MLP neurons of a small language model. Each row is named by its layer, matrix (gate and up: input weights) and neuron, and shows model dimensions 0-95. Each number is 128 + 32 x the weight over its row's rms, rounded and kept within 0 to 255. A neuron's up and down rows have the sign that makes its largest values positive.
A block is one neuron, or neurons of one layer that tend to fire together. Before each block is what it responds to, as a language model described it from the Wikipedia text at the highest values.

Responds to: French function words in titles. French articles and prepositions in the middle of French film or book titles, such as les, en, au, le, et; weaker scattered hits on common nouns like head, man, field.
L5.gate726 [125  89 175 138 117  90 148 150  79 134  83 113 142 150 114 131 149 129  74 150 147 201 153  95  96  85 101 145 181  86 135 139 118  90  92 121  87 155  74 139 124 194 115 144 191  99 162  80 153 107 115 174 143 128  82 139  87 127 130 124 131 128 140 143 215 125 139  71  83 130 113 178 149  74 154 141 135 113 131 139 115 100 122 109  87 128 122  76  95 142 116 132 122 120  99  54]
L5.up726 [130  99 136 108 117  78 134 133 128 156 130  97 145 174 123 148 138 109  94 150 138 170  98 107 137 177  98 170 105  97 127  97 147  72 139 144 126  76 122 178  68 140 110 103 104 166 114 150 122 123 122 142 111 117  75  74 127 147 170 161 160 184 144 142 136  90 174 132 161 180 117 105 109 110 159 119 117 116 124 109 108 101 133  72 157  43 133  89 114 118 104 164 103 142 193 127]
L5.gate967 [111 110 143 147 125 155 110  73 132  64 103 177 146 136 130  85 139 103 103 122 104 127 169 163 146 138  86 185 154 121 124 148 165 137 143  92 113 165 176 154 106  70 175  82 110 131 106  81 177 114  66  84 136  84 123 134 138  91 159 174 131 135 141 104 105 144  94 157  91 139  84 124  64  78 172 110 163 109 177 142  91 133 113 123 118  76 162 204 111 145  77 186 142 136 124 172]
L5.up967 [102  88 108 143 168  97 128  79 144 122 179 152 119 173 128 124 144 111  79 125 113 199 118 134 104 106 115 117 122  98 115 123 161 112 135 138 154 158 198 122  39 103 130 114  62 153 163 120 150 101 165 106  92  90 133 133  82 142 132 176  93 103  99 188 139 128 106 149 151 161 153 123  35  89 128 156 135  94 125 145 170  80 138 152 145 125 159 154 130 195 127 124 151 134 115 151]

Responds to: Table header cell separators. Pipe separators and blank cells in Wikipedia markdown tables, mostly in header rows after names like Location, Title, Team, before the next column.
L4.gate177 [131 167 144 121  95 165  74 130  94 143 168 138 103 147 101 127 115 189 115 107 114 111  29 155 121 169 100 127 148 145 115 152 104  82 131  79 180  56 161  78 128  97 152 180 113 128 102 156 107  81 113 114 149 150 151 100 124  99 183 163 136 122 163 135 139  97  87 152  39 134 106 166  82 101 194 110 109 109 111 127 130  71 163  81 141 119 102 154 146 238 154 132 147 156 184 156]
L4.up177 [103 153 111 154 158 125 163 138 110 131 109 129 103 165 151 179 139 156  91 155  38 117 108 141  81 142  53 123 201 151 111 133 131 163  92  76 141 135 184 193  55 132 107 116 128 121 114 137 104 139 132 129 146 152 200  53  91  57 115 100  91 136 149 111 157 122  88 127 134 136  92 150 103 127 110 102 172 110 105 124 120  64 126 177  86 159 110 171  94 186 138  78 103 136 127 126]
L4.gate224 [159 114 121 130  76 162 110 148  81  84 170 156 194 176 116 100 105 136  99 137 107 139 144 100 120 139 153  61 163 122 113  96 127 188 203 145 171 126 117 101  55 107 158 155 140 163 157  84 159 115 153  90 158 166 143 138 113 134  78 102  71 190  79 149 146 154 136 121 129 141 114 107 145 173 191  99 146 123 132 106 123 167 105 147  92 103  85 153 146 124 133 165 161 135 122 176]
L4.up224 [149  63  86  86 149 119  92 167 132 136 126 150  93  95 116 145 146 191  96 114 141 196 108  83 171 111 162 152 129 145 107 112 137 145 145  76 139 148 165  89 127 146 158 140  89 133 191 134 139 161 120 143 117 114 115 145 126 176 104 157  91 135 112 149 167 117 151 134 123  94  83  96  60  46 154  81 119 183 122 165 156 140  88 118 139  87  94 180 139 112 165 133 106 131 118 148]
L4.gate490 [132 156 153 113 160 140 147 110  95 134 108 106 182  89 104  93 168 155  85 120 120 150  91 108 205 168 156 119 103 153 157 100  74 106 149 111 106 138 138 128 129 130 169 148 189  72 168 124 101 106 172 143  80 154 164  76 115  91 159  85  88 155 150 129 159 101 108 107 113 139  69 131 134 122 208 151 102 124 136 132 101 128 139 130 166  86  75 107 111 112 219  27 126 167  79 172]
L4.up490 [125 136  93 185  79 135 102 117 108 124 182 124 115 158  65 179 155  88 107 103 112 142 109 103  96  85  95  84  88 133  68 115 138  85 203  98 133 101 139  82 108 150  93 173 141 135 120 106  55 177 189  90 160 158 119 138 140 149  93 202  95 118 161 116 113 104 150 162  94 123 132 144 119  84 156  81 143 167 202 166 108 110  89 153 130  96 151 127 104 185 147 136 142 135  89  80]
L4.gate552 [134 148 110 158 121 113 108 133  98  94 112 111 124  91 125 176 168 200  84 134  61 181 161  78 141  70  58 134 118 116 113 150 135 147 113 125 126 103 107  85 112 115 139  89 116 122 176  88 139 115 168 176  84 138 174 150 178 156 130 133 154 146  99 156  60 185 163 115  52 106  77 146 121 116 187  80  95 145  88 135 103  87 110 109 122  92 126 149 152 145  99 111 164 107 115 120]
L4.up552 [ 64 154 189 135  94 143  74 151 154 137 140 120 164 173 135 188 153 149 161 122 105 107 136 162  85 194 101  70  95 162 105 131 103 131  79  94 165 103 109 152 179  75 120 125 166  98  85 171 141 122 144  97 119 134 103 106 126 130  96 102 146 133 137 122 162  59 121 106 161 152 149 104 102 154 190 122  98 125 151 111  87  61 109 140 148 118 150 129 182 105 130  64 135 128  98 104]

Responds to: Nouns before a preposition. Nouns and some verbs that expect a following preposition or complement, often after the or in, e.g. the name (of), on the way (to), in favour (of), title (track).
L8.gate222 [103 162 140 123 185 169  89 113  81 136 138  78 121 172 104 122 147 171 129  78 136  79  97 122 144 169 130  83 141 139 129 106 151 150 146 155 144 100 124 114 128 195 143 147 151 136  96 104 173 141 112 117 135 168 165 141 158 164 104 209 143  91 131 108 116 165 178 131 124 164 147 119 126 125 135 154 228  89 107  97 140 112  98 170 150  94 178 137  79 104 127 138 152 150 129 110]
L8.up222 [142 167 130 111 174 127 167  91 111  89 126 144 128 119 122 105 167 156 124 139  93 128 144 126 106 134 116 149 135 173 122 112 124 149 124 150 142 127 169 149 124 146 134 117 140 196 101  51 129 108 120 190  73 134 110 134 162 122 132 194 184 151 147  94 136 153 182 140 136 222 174 172 128  93 112 169 184 138  97 114 164  69 132 125  80 126 109 125 134 166 106 110 140 135 162 163]
L8.gate442 [154  72  76 125  98 109 155 160  94 115  85 115 179 103 175 132 154 117  76 101 143 120  73 151 165 179 100 166 153 118  73  80 160 125 120 171 142 108 118 134 105  77 162 100 154 136 111 176 126  88 123  67  61 105 102  82 110 122 134 103 121 134 169 151 131 137 155 204 202 144 145  89 102 121 110 193 131 140  97 118 178  91  97 145 133 171  87 178  92 121  69 110 117 108  60 173]
L8.up442 [ 97  99  55 149 135 152 133 139 134 114 162 160 128 158 107 142 142 145 109  49 157 153  93 166 134 168  89 124  99 153 151 174  95 145 108 152  94 172  98 136 154 174  24 200 116 131 123 118  72 120 104 161 107 101 147 132 112 133  93 113 111 176 107 146 146 118 140 111 145 130 156 143 107 173 155 137 144 132 114 178  75 190  99 106 145  98 129  73 137  92 144 149 154 182 131 114]
L8.gate609 [117 147  67 129 162 203 137  65 164  81 148 187 167 101 153 103 146  81 103 112 149  79 100 116 155 116  75 102 134 124 126 106 159 113 148 114 144 112 119 115 161 155 101 114  54 103 136 136 118 174 161 119 164 192 107 144 122 125 108 159  85 145 138  61 155 128 191  94 150 149 139  93 154 169 130  77 131 137  84 129 131 160 123 155 129  89 182 141 153 192 146  42 120  63  77 155]
L8.up609 [189 206 137 153 101 111 126 113  63 175 145 115 142  63  68 101 177 160 121 149 128 137  90 108 183  85 135 152 160 161 122 153  71 140 109 128 128  87 107  76 218 110 118 153 141 117 153 161 144 128 115 158 128 123 156 108 129 164  89 124 107 113 139  97 189 149 146 157 110 155 133 175 132 149 166 100 138 136 153  73 149 208 143 125 129 169 164 123 150 203 178  72 106 140  93 129]
L8.gate686 [149 140 135 148 137 159 139 106 109 124 120 116 129 121 132 129 154  83 112 166 142  62 122 143 117 143  81 127 122  85 170 114 114 142 144 120 131 106 139 132 125 130 107 121  99 162 114 136 199 167 115  76 129 180 120 109 142 103 122  96  77 108 133 132 115 183  85 166 116 152 175  85  58 114 138 179 134 126  65 128  84 185  75 157 133 186 112 133 190 131  79 175  99 165 134 133]
L8.up686 [186 125 147 101 134 142 102  49 116  79  86 111 131 103 137  60 169  94 149  60 106  71 127 140 135 165 145 163 128 146  84 145 114 138  87 147 160 136 135 101 177  82 123 103 107 159 135  90 122 146 109 112 156 115 141 176  73  96  99 114 152 170 128 161 134  77 162  94 161 132 145 111 149 167 108 113 119 128 158 152  94 108 121 154 132  89 144 106  55 153 114 171 149 153 141 157]
L8.gate925 [110 122 168 121 114 117  82 125  96 111 144 204 191 179 163 130 180 134 118  96 173  85  64 153 102 159 133 134 173 107 160 140 177 167 169 100 159 143 119 134 151  98 157 163 126 108 133 143 125  98 166  55 113 134 119 141  86 158  92 124 117 132 183  74 106 111 151 155 167 117 126 123  96 111 145 100 156 128 122 109 139 148 155 141 105  96 130  98 104 181 174 158 141 153 120 119]
L8.up925 [ 49  72 191 149 121 100 172 173 112  97 117 192 163 193 111 123 171 148 157 119 129 104 111 150 140 191 179 101 136 129 156 124 186 123  73 105  92 157 131 147 159 126 121 168 125 156 178 135 163 117 156  87  80  91  99 173 122 125 154 150 117 136 192 107 121 115 165 155 144 143  97 119 112 142 195 186 122 112  99 115  84 118 168  87 167 120 134 132 146 174 137 111 165 134 170 127]
L8.gate1105 [143 114 102  94 125 181 107  82  87  74 111 110 142 146 107 124 121 132 163 132 105  56 111 156 142 154 106 129 139 153  89 117 102 105 119 144 134 137 147 135 161 155 181  73 124 128 106 137 159 122 139  89 167 168 124  69 119 206 125  92 140 163 116 144 181 132 156 168 114 157 172 148 100  85 164 170 158 183 114 136 113 115 162 154 144 176 143 159 132 150 170 173 132 123 143 108]
L8.up1105 [158 152 160 131 140 125  89 142 143  89 159 165 136  99 100  96 146  72 121 137 151 122 172 180  86 133 133 100 130 166 134 136 136 110  94 153 122 155 113 220 138 132 106 160 127  89  91 164 194 132 160  53 139 127  98  64 146 137 118 159  92 120 141 124 212 166 109  75 192 111 178  98 107 107 142 146 162 132 151 146 151 135 174 192 188 120 142 122  73 107 165 119 107 152 124 170]
L8.gate1236 [136 161 120 124 162 161 153 186 115  82 139 143 156  91  83  99 128 114 129 133 113  84  34 130  97 144 145 157 128 127 129 125 175 127  96 141 126 150 126 109 114 114 146 142 201 112 139 112 106 123 116 115 157 120 163 152 147  83 147 186 198 134 130 172 147  88 130 156 127 157 142 129 147 100  86 152 116 183 136 113  98 144 176 122 209 212  74 150  84 123 171 164 144 137  80 141]
L8.up1236 [147 105 139 159 179 113 121  98 169  67 139 144 109 125 162 110  80 122 125 120 125 149 115 140 146 173  81 135 177 141 132  98 112 130 100 186 107 160 164 115 138  85 130 170 166 112 111  48 123 144  93 143 112 137 152 122 153 126 159 129 102 157 142 141 150 139 158 141 116  75  93  51 132  87 173 147 199 139  97 115 157 147 180 117 134 132 105 116 107 117 147 154  87 177 123 110]
L8.gate1253 [118 138 145 131 128 172  90  64 106 165 164 121 156 147 138 134 125 128 119 171  80 113 134 135 194 105 125 135 122 102 131 128  57  48 166 192 171 173 165 101 115 187 153 129 113  72 103  52 145 158 159 141 187 131 139 125 173 145 133 118 205 158  74 123 138 148 113 137 103  77 155 109  75 142  53 146 103 105  94 136  60 150  87 140 152  73 141 171 111 135 142 164 127 104 181 165]
L8.up1253 [148 130  99 162  97 117  98 111 123 138 124 117  89 135 161 106 111 103 156 191  94 113 109 107  94  73 131 155 151  94  96 100 116 122 110 117  78 153 133 144 148 147 111  86 149 107  79 123 184 105 118  99 163 112 163 109 170 136 187 110 178 158 136 100 136  94 116 132 110 171 118 172  99  89 191 153  59 131 152 157 170 103 145 125 120 184 131 174 121 118 142 113 122 119 163 135]

Responds to: Section and caption breaks. Line breaks closing a heading or a leftover image caption before body text, plus empty table-cell spaces after a pipe, e.g. ==Early life== or Eye with allergic conjunctivitis.
L5.gate447 [106 148 107 115  73 148 141 125 103  90  83 147  89  92 129 145 149 129 177 125 170 112  86 151 147 166 135 109 130 124 162 101 148 148 108 223 123 101  94 131  83 134  76 169 145 158  85  76 147 106 170 131 121 162 135 116 114 180 107 119 128 144 132 162 125 174  69  86 160 134  89 176 163 124 149 125 108 156 193 179 124  93  64 100 124 127 171 163 145 132 101 141 122 107  94 136]
L5.up447 [149 168 112  96 126  95  70 116  97 100 103 134  68  74 167 133  94  95  76 110 166 112  48 115 135 144 146 131  90 140  99 131 133 103 120 134 137 173 137 125  91 134  48 173 143 143  74  65 134 123  92 138 126 138 109 123 151 148 117 116 195 151 132 103 135 159 104  90 127 145  98 186  66 181 170 107 127 172 189  87  88  98  96 107 127 125 127 141 166  67 119 158 113 114 116 143]
L5.gate1036 [181 113  72  59 111 135 139 125 146 116 169 166 134  88 126 120 150 164  82  89 156 145 116  57 188 101 137 164 120  96 107 140 146 133 114 174 171  87 132 169  70 143 118 120 101 167 191 111  93 128 110 140 147 171  97 175 111 162 149 110 116 144 136 118 120 139 164 124 142  94 122 143 133 118 150 146 131  99 156 105  56 122 140  69  84 123  21 147 121 182  97 120 136  44 210 202]
L5.up1036 [ 77  88  71  76 107  90 158 126 121 193 148  96  65 105 113 128  95 155  98 136 106 137 127  80 134 157  95 183  98  94 147 120 150 180 206 143 142 111 122 149 192 132 183  73 148 172 202 104 111 196 226 120  68 134 118  87 115 122 162  80 100 144 124 104 126 150 144 144 140 101 137 131  84 115 112  92 122 108 119 110 130 122 195  90 115 120  93 193 163 180 106 171 156  99 171 159]

Responds to: Year-prefix digits. The leading three-digit chunk of a year (198, 201, 202, 199) in birth dates, table rows, citations and date ranges, with occasional stray hyphens and other tokens.
L8.gate125 [130 156 118  90  81 141 134 112 125 154 191 105 152 119 137 156 205  46 179 137 129 154 181 126 165 149  95 146  91  65 116 151 117 205 111 157 131  99 134 132 116 116 126 119 136 170 131 147 139  67 130 111 143 117  75 100 111  76  69 150 114 127 117 161 117  99 119 167 126 157  83 179 123 113 172 137  86 168 134 108 106  72 132 127 120 145 128 150 224 174 104 176 126 150 125 120]
L8.up125 [131 136  96 168 106  61 133 116 162  82 120 166 119 155 173  54 160  78  94 101 127 141 131  78 125 104 131 149 155 154 166 177 128 170 187 123 125 131 126 164  78  90 122 101 134 133 124 128 205 103  70 138  97  47 153 159 122 163 150 133  60 107 171 186 101 110  71 129 113 107 106 124 157  61 112 113 118 168 135 131 126 148 122 131 127 116 136 145 183 154 114 140 136 154 121 149]
L8.gate178 [174 161 149 131  85 132 127 153 140 159 158  93 145 101 107 127  96  89 106 124 124 151 143 183 128 135 142 149 147 157  66 119 110 120  97  81  68 162  65 104 158 122 154 137 152 158 131  81 175 189 113 125 146 130 133  92  89 103 135  97  94 136 112 147  73  84 167  99 125 180 121 134 119 110 120 152 137 131 147 185 139 209 118  69 119 122 141 120 166 106 133  79 137 173  93 157]
L8.up178 [192 165 180 127 151 118 149 154 111 132 108 139 167 113 133 113 140  89 161 123 124 148 219 117 135 122 175 138 132 157  97 130 171 145 151 121  70 170 144  69 196 191 132 119 189 100 116 160 157 115 148  65 135 145 165 119 132  75 142  74 122 148  96 125 121 130 140 125  96 194 170 160 155 127 148 117 112 132 140 121  87 153 127  56 132 157 141  49 104 124 170 121 172 124 128 165]
L8.gate405 [169 136  98 107 189  88 107 153  81  76 102 134 110 124 164  61 140  44 169 103  57  70 104 130 118 116 109 166 115 114 122 126 117 129 124  67 127 191  85 125 119 170 114 109  69 112 123  82 114 159 114 197 118 139 162 175 144 136  90 130 138 148 143  94 106 194  99  94 114 132 126 144 136  78 126 143 114 137 129 103  97 186 124 128 177  98 188 192 153 103 138 116 122 126 128 158]
L8.up405 [ 75 117  98  93 144 120 135 181 135 147 112 118 120 128 170  87  90  95 141 152 118 163 131 105 128 125 166 161  57 112 101 118 132  99 172 148 115 203  84 167  91 122 118 187 118 133 109 152 126 186  72 108 124 144 154 162  95 142 138 167 172 105  96 143 150 138 116 184 140 138 143  93 114 137 135 102 125 141 151 134 157 147 160 132  84 130 197 150  85 169  84 131 110 135  81 167]
L8.gate497 [147 100 110 136 143 146  88  87 139 119  81 114 112  88 166 116 128 142 122  90 108 138 106 162 101  95  92 124  97 179 178 162 113  67 165  89 175  71 178 130 101 153  42 118 123 185 115 164 119 140 193  66 107 178 141 129 114 141 185 122 105  82 179 125 156 109 140 150 157 158 119 149 151 157  36 144 111 153  86  86 154 157 162 131 133 112  38 146  86 145 195 122 191 186 108 116]
L8.up497 [180 138 152 155 126  96  93  76 104 132 133 132 142 149 135 136 162 168  75  91 117  91 107 116  74 149 148  96 117  91 154 182 145 116 130  97 156  91 115  93 151 131 141 112 128 154 105 148 121 172 132 124 181  86 108 135 139 128 170 182  90 146 111 102 144 111 146  88 123 152  95 145 160 152 194 135 153 143 124 124 139 105 175  70 112 187 161  36  90 205 109 128 147  94 143 132]
L8.gate587 [116  95  97 178 126 201 132 139 113 125 122 143 151 118  87 175 136 158  87 144 152 181 114  71 108  91 161 183 131 133 173 166 151 125 137  97 107 138 119 115 172 164  92 137 114 119 165  91  97 111 141 152 126 158 126 107  94 138 127 125  66 140 118 152 121 127 191 103 109 170  50  85 198 109 103  88 142 156 108 172  86 118 139  80  75 119  82 135  99  98 172 155 119  99 127 120]
L8.up587 [105 144 163 194 155 215 120 150 124 148 108  87 134  95  71 140  88 134 128 230  94 154 118 127 134 133 206 144 106 162 171 164 120 109 112 109  81 112 110 136 122  98 107 123 154 150 104 166 131 112 185 121 133 152 102 101 146 114 124  95 100 106 133 128 113 117 148 147 134 173 100 120 129  67 123 166 167 147 136 131  70 136 107  62 128 102 125 179 153  90 123 131 130 136 123 178]
L8.gate677 [ 48  88 136  90 177  98  93 113 121 122  96  91 123  73 112 125 119 151 184 139  75 130 157  85 195 132 111 111  83  82 141 115 148 162 119  91 126  72  90  95 115 126  73 125 129  65  81 153 100 154  93 132 126 117 145 180 149 195 146 122 172 120 159  89  96 132  83  90 135 177 131 168 168 137 135 133 152 107 156 111 177 116 136  72 137 152  78 144 104 113 135  85  90 126 136  82]
L8.up677 [171  94 104 115 102 140 181 127 117 172 129  64 138 157  81 145 104 155  93 140 144 108 108 101  42 181 133 116 174 119 144 153 125 113 157 148 118 182  92 132 186 120 154  99 108 158 143  88 112 184 130 151 109 183 131 140 134 142 138  93 151 193  86 144 162 148 129  83 105  95  83 118 209 171  97 137 140 160 176 155  70  88 100 190  97 132 162 133 109 114 151 114 174  73 179 155]
L8.gate981 [122 170 112 117 123 124 137 145 125 105 164 114  96 158 138  85 246 153 125 140 146 131 153  89  81 139 126  95 111  91 166 148 190 127 195 143 131 131 212 162 140 177 141 160 102 165 173  90  60  81 145 129  93  88 143 113 153 116  99 157 130 124 119 169 111 142 130 193 194 139 165 128 115 156 149 127 117  90  80 129 107  87 159  93 127 124 111 132 107 133 132 158 137  80 124 152]
L8.up981 [119 139 104 127 132  71 106 135 108 115 152 141 120 138 138 138 214 139 151 129 209 123 124 155 107 151  92 194  65 136 146 126 139 171 114 120 126 149 123 123 101 142 146 138  97 136  79 195  73  74 135  74 139 170 108 113  83 142 119 109 145 154 150 126 156  90  70 123 225 159 211 102 147 146 148 100 105  91 127 222 134 101 136 113 166  44  82 126 147  81  91 177 133 123 155 100]
L8.gate1044 [ 70 123 136  54  98 108 110 128 133  87 200  88  97 146 106 115 103 111 173 159 114 129  77 130 121 128 150 166 174 134 124 122 120 193 168 107 130  85 158 152 143 175 171 154 121 113 145 144 102 188  92 153 160 125 126  84 164 118 135 116 124  79 141 133 159 148  90  74 148 119 118 207 128 137 134 146 171  65 130  92 123 121 108 119  69 114 153 139 134 109 126 109 160 148 124  76]
L8.up1044 [164 106 171 196 111 172 138  70  97 128 152 120 154 118  93  49 152 144  75  89  84 118 141 106 149 155  95 172 101 136 104 174  96 169  91 110 146 170 129 132 143 163 140 130 131 148 121 154  83  94 172 154  74 158 168 143 123 129 164 210 141  97 115 150 130 174 164 104 133 109 110 123 141 144  97  98 101 157 145 121 169 151 151 101 171 158 156 104 186  73  85 132 215  70 133 179]

Responds to: Family relation nouns. Kinship and family nouns in biographies, especially "son" in "eldest son of", plus brother, children, husband, parent, and "born".
L4.gate162 [190 168 110 115 143 168 170 136  75 129 111 131 161 109 123 132 105  80 193 111 155 164  93 134 190 173 201 171 139 128 133 112 128 131 145 192 110 116 144 108 162 123 162 175 105 129 159 159 196 172 121 120 124 195 142  84  90 168 137 102 141 139 143  96 167 111 138  94 188 102 166 128 155 129 155 173 136 156 143 142 119 153  83 166 151  95  95 188  81 157 127 115 141  97 128  63]
L4.up162 [109 177 137 132 130 109  97 130 109 192 135 192 110  96  78 139 171 116 129 123 199  90 108 143 123 150 114 105 119 101 153 160 106 108  91 128 113  96 150 134  93 118 148 155 163 155 125 153 176 146 182 101 111 124 136 157 107  84 126 104  79 154 102 158 118 165 141 166 169 164 154 149 147 114 104 111 109 104 168 114 119 133 164 173 131 152 115 176 117 130 131 150  79 117  58 103]
L4.gate416 [126 143 153 129  91 154  66 108 101 171 132 130 173 114 149  28 124 142 117 145 111 148  66 104 151  83 158 177 128  95 156 125 135 182 129  92 108  84 101  96 133 182 166  86 109  84 157  40 114 153 129  99 100 157 129 103  51 211 171 146 146 120 133 129  71 133 155 147  97 162 154 129 165  80 151 164 133 139 100 128  93 146 141  94 191  42  72 118 150 165 125 159 137 167 107 112]
L4.up416 [127 108 124 106 136 132 124 150 129 126 192 129 139 126 120  83 104 123 166 131  85 112 162 151 132 167 122 103 127 115 137 135  69 142  74 195 110 120 148 102 149 145 119 168 150 113 147 113  91  97 118 187 148  86 169 145  81 139 131 124 130  94  84 106 146 104  89 170 102 147 147 130 109 177 136 112 150 146 125 123  78 134  73 125 125 159  92 133 102 117 151 186 103 117  92 128]
L4.gate801 [107 124 110 151 126  93 122 173 136 124  95 132 135 142 113 195  48 100  96 172  75 131 114 172  67 125 140 146 169 132 113 129 134 192  87  97  78 127 127 127 138 115 145  82  93 110  52 101 112 133 127 156 119 112 140 133 135 141 112 154 119  72 120 166 153  83 124 133 144  95 136  41 171 122 110  81 132  96 170 168 107  83 114 148 181  98 151 160 157 112 110 132  99 155 131 109]
L4.up801 [155 127 112 144 175 136 115 124 102 162  73 193 110 109 124 158 138 105 169 115  99 109  80 141 165 140  38  64 127  90 172 167  98 210  73 111 123 161 153  86 109 106 140 187 134 133 120 181 200 127 108  90 113 123  95 132 144 170 116 161 138 133 104 162 185  81 119 126  78 108 150 171 191 107  87 174 133 104  82 135 137  83 110  94 149  99 109 217 155 208  88 132 119  98  86  91]
L4.gate964 [123  96 102  99 151 137 152 159  82  77 136 132 118 151 166 145 124 143  84 129  84 130 115 136 118 131 161 121  55 131 123 167 150  92 133 163  96 131 146 104 160 167 105  88 192 127 142  96  88 127 109 154 165 124 129  97 131 111 172 142 152 148 101 220 142 112 150 108 121  95 151 144 148 134 123 162 133 154 141 177  88  66 144 159  83 116 102 144 105  88 151 149 106 124  90 193]
L4.up964 [130  94  90 135 144 136 131 111  89  98 120 148 107 199 156 133 122 128  87 122 104  97 138 181 137 180 155 136  88  99 147 156 123 106 118 132 111 107 107  75 150 151 163 185 170 109 102 106  77 149 121 140 153 160  96 110 163 133 168  85 136 125 113 194 179 159 143  81 142  68 130 172 182 132 156 120 138 135 141 163 110  72 118 124 162 107  73 145 101 162 138 139  89 111 137 113]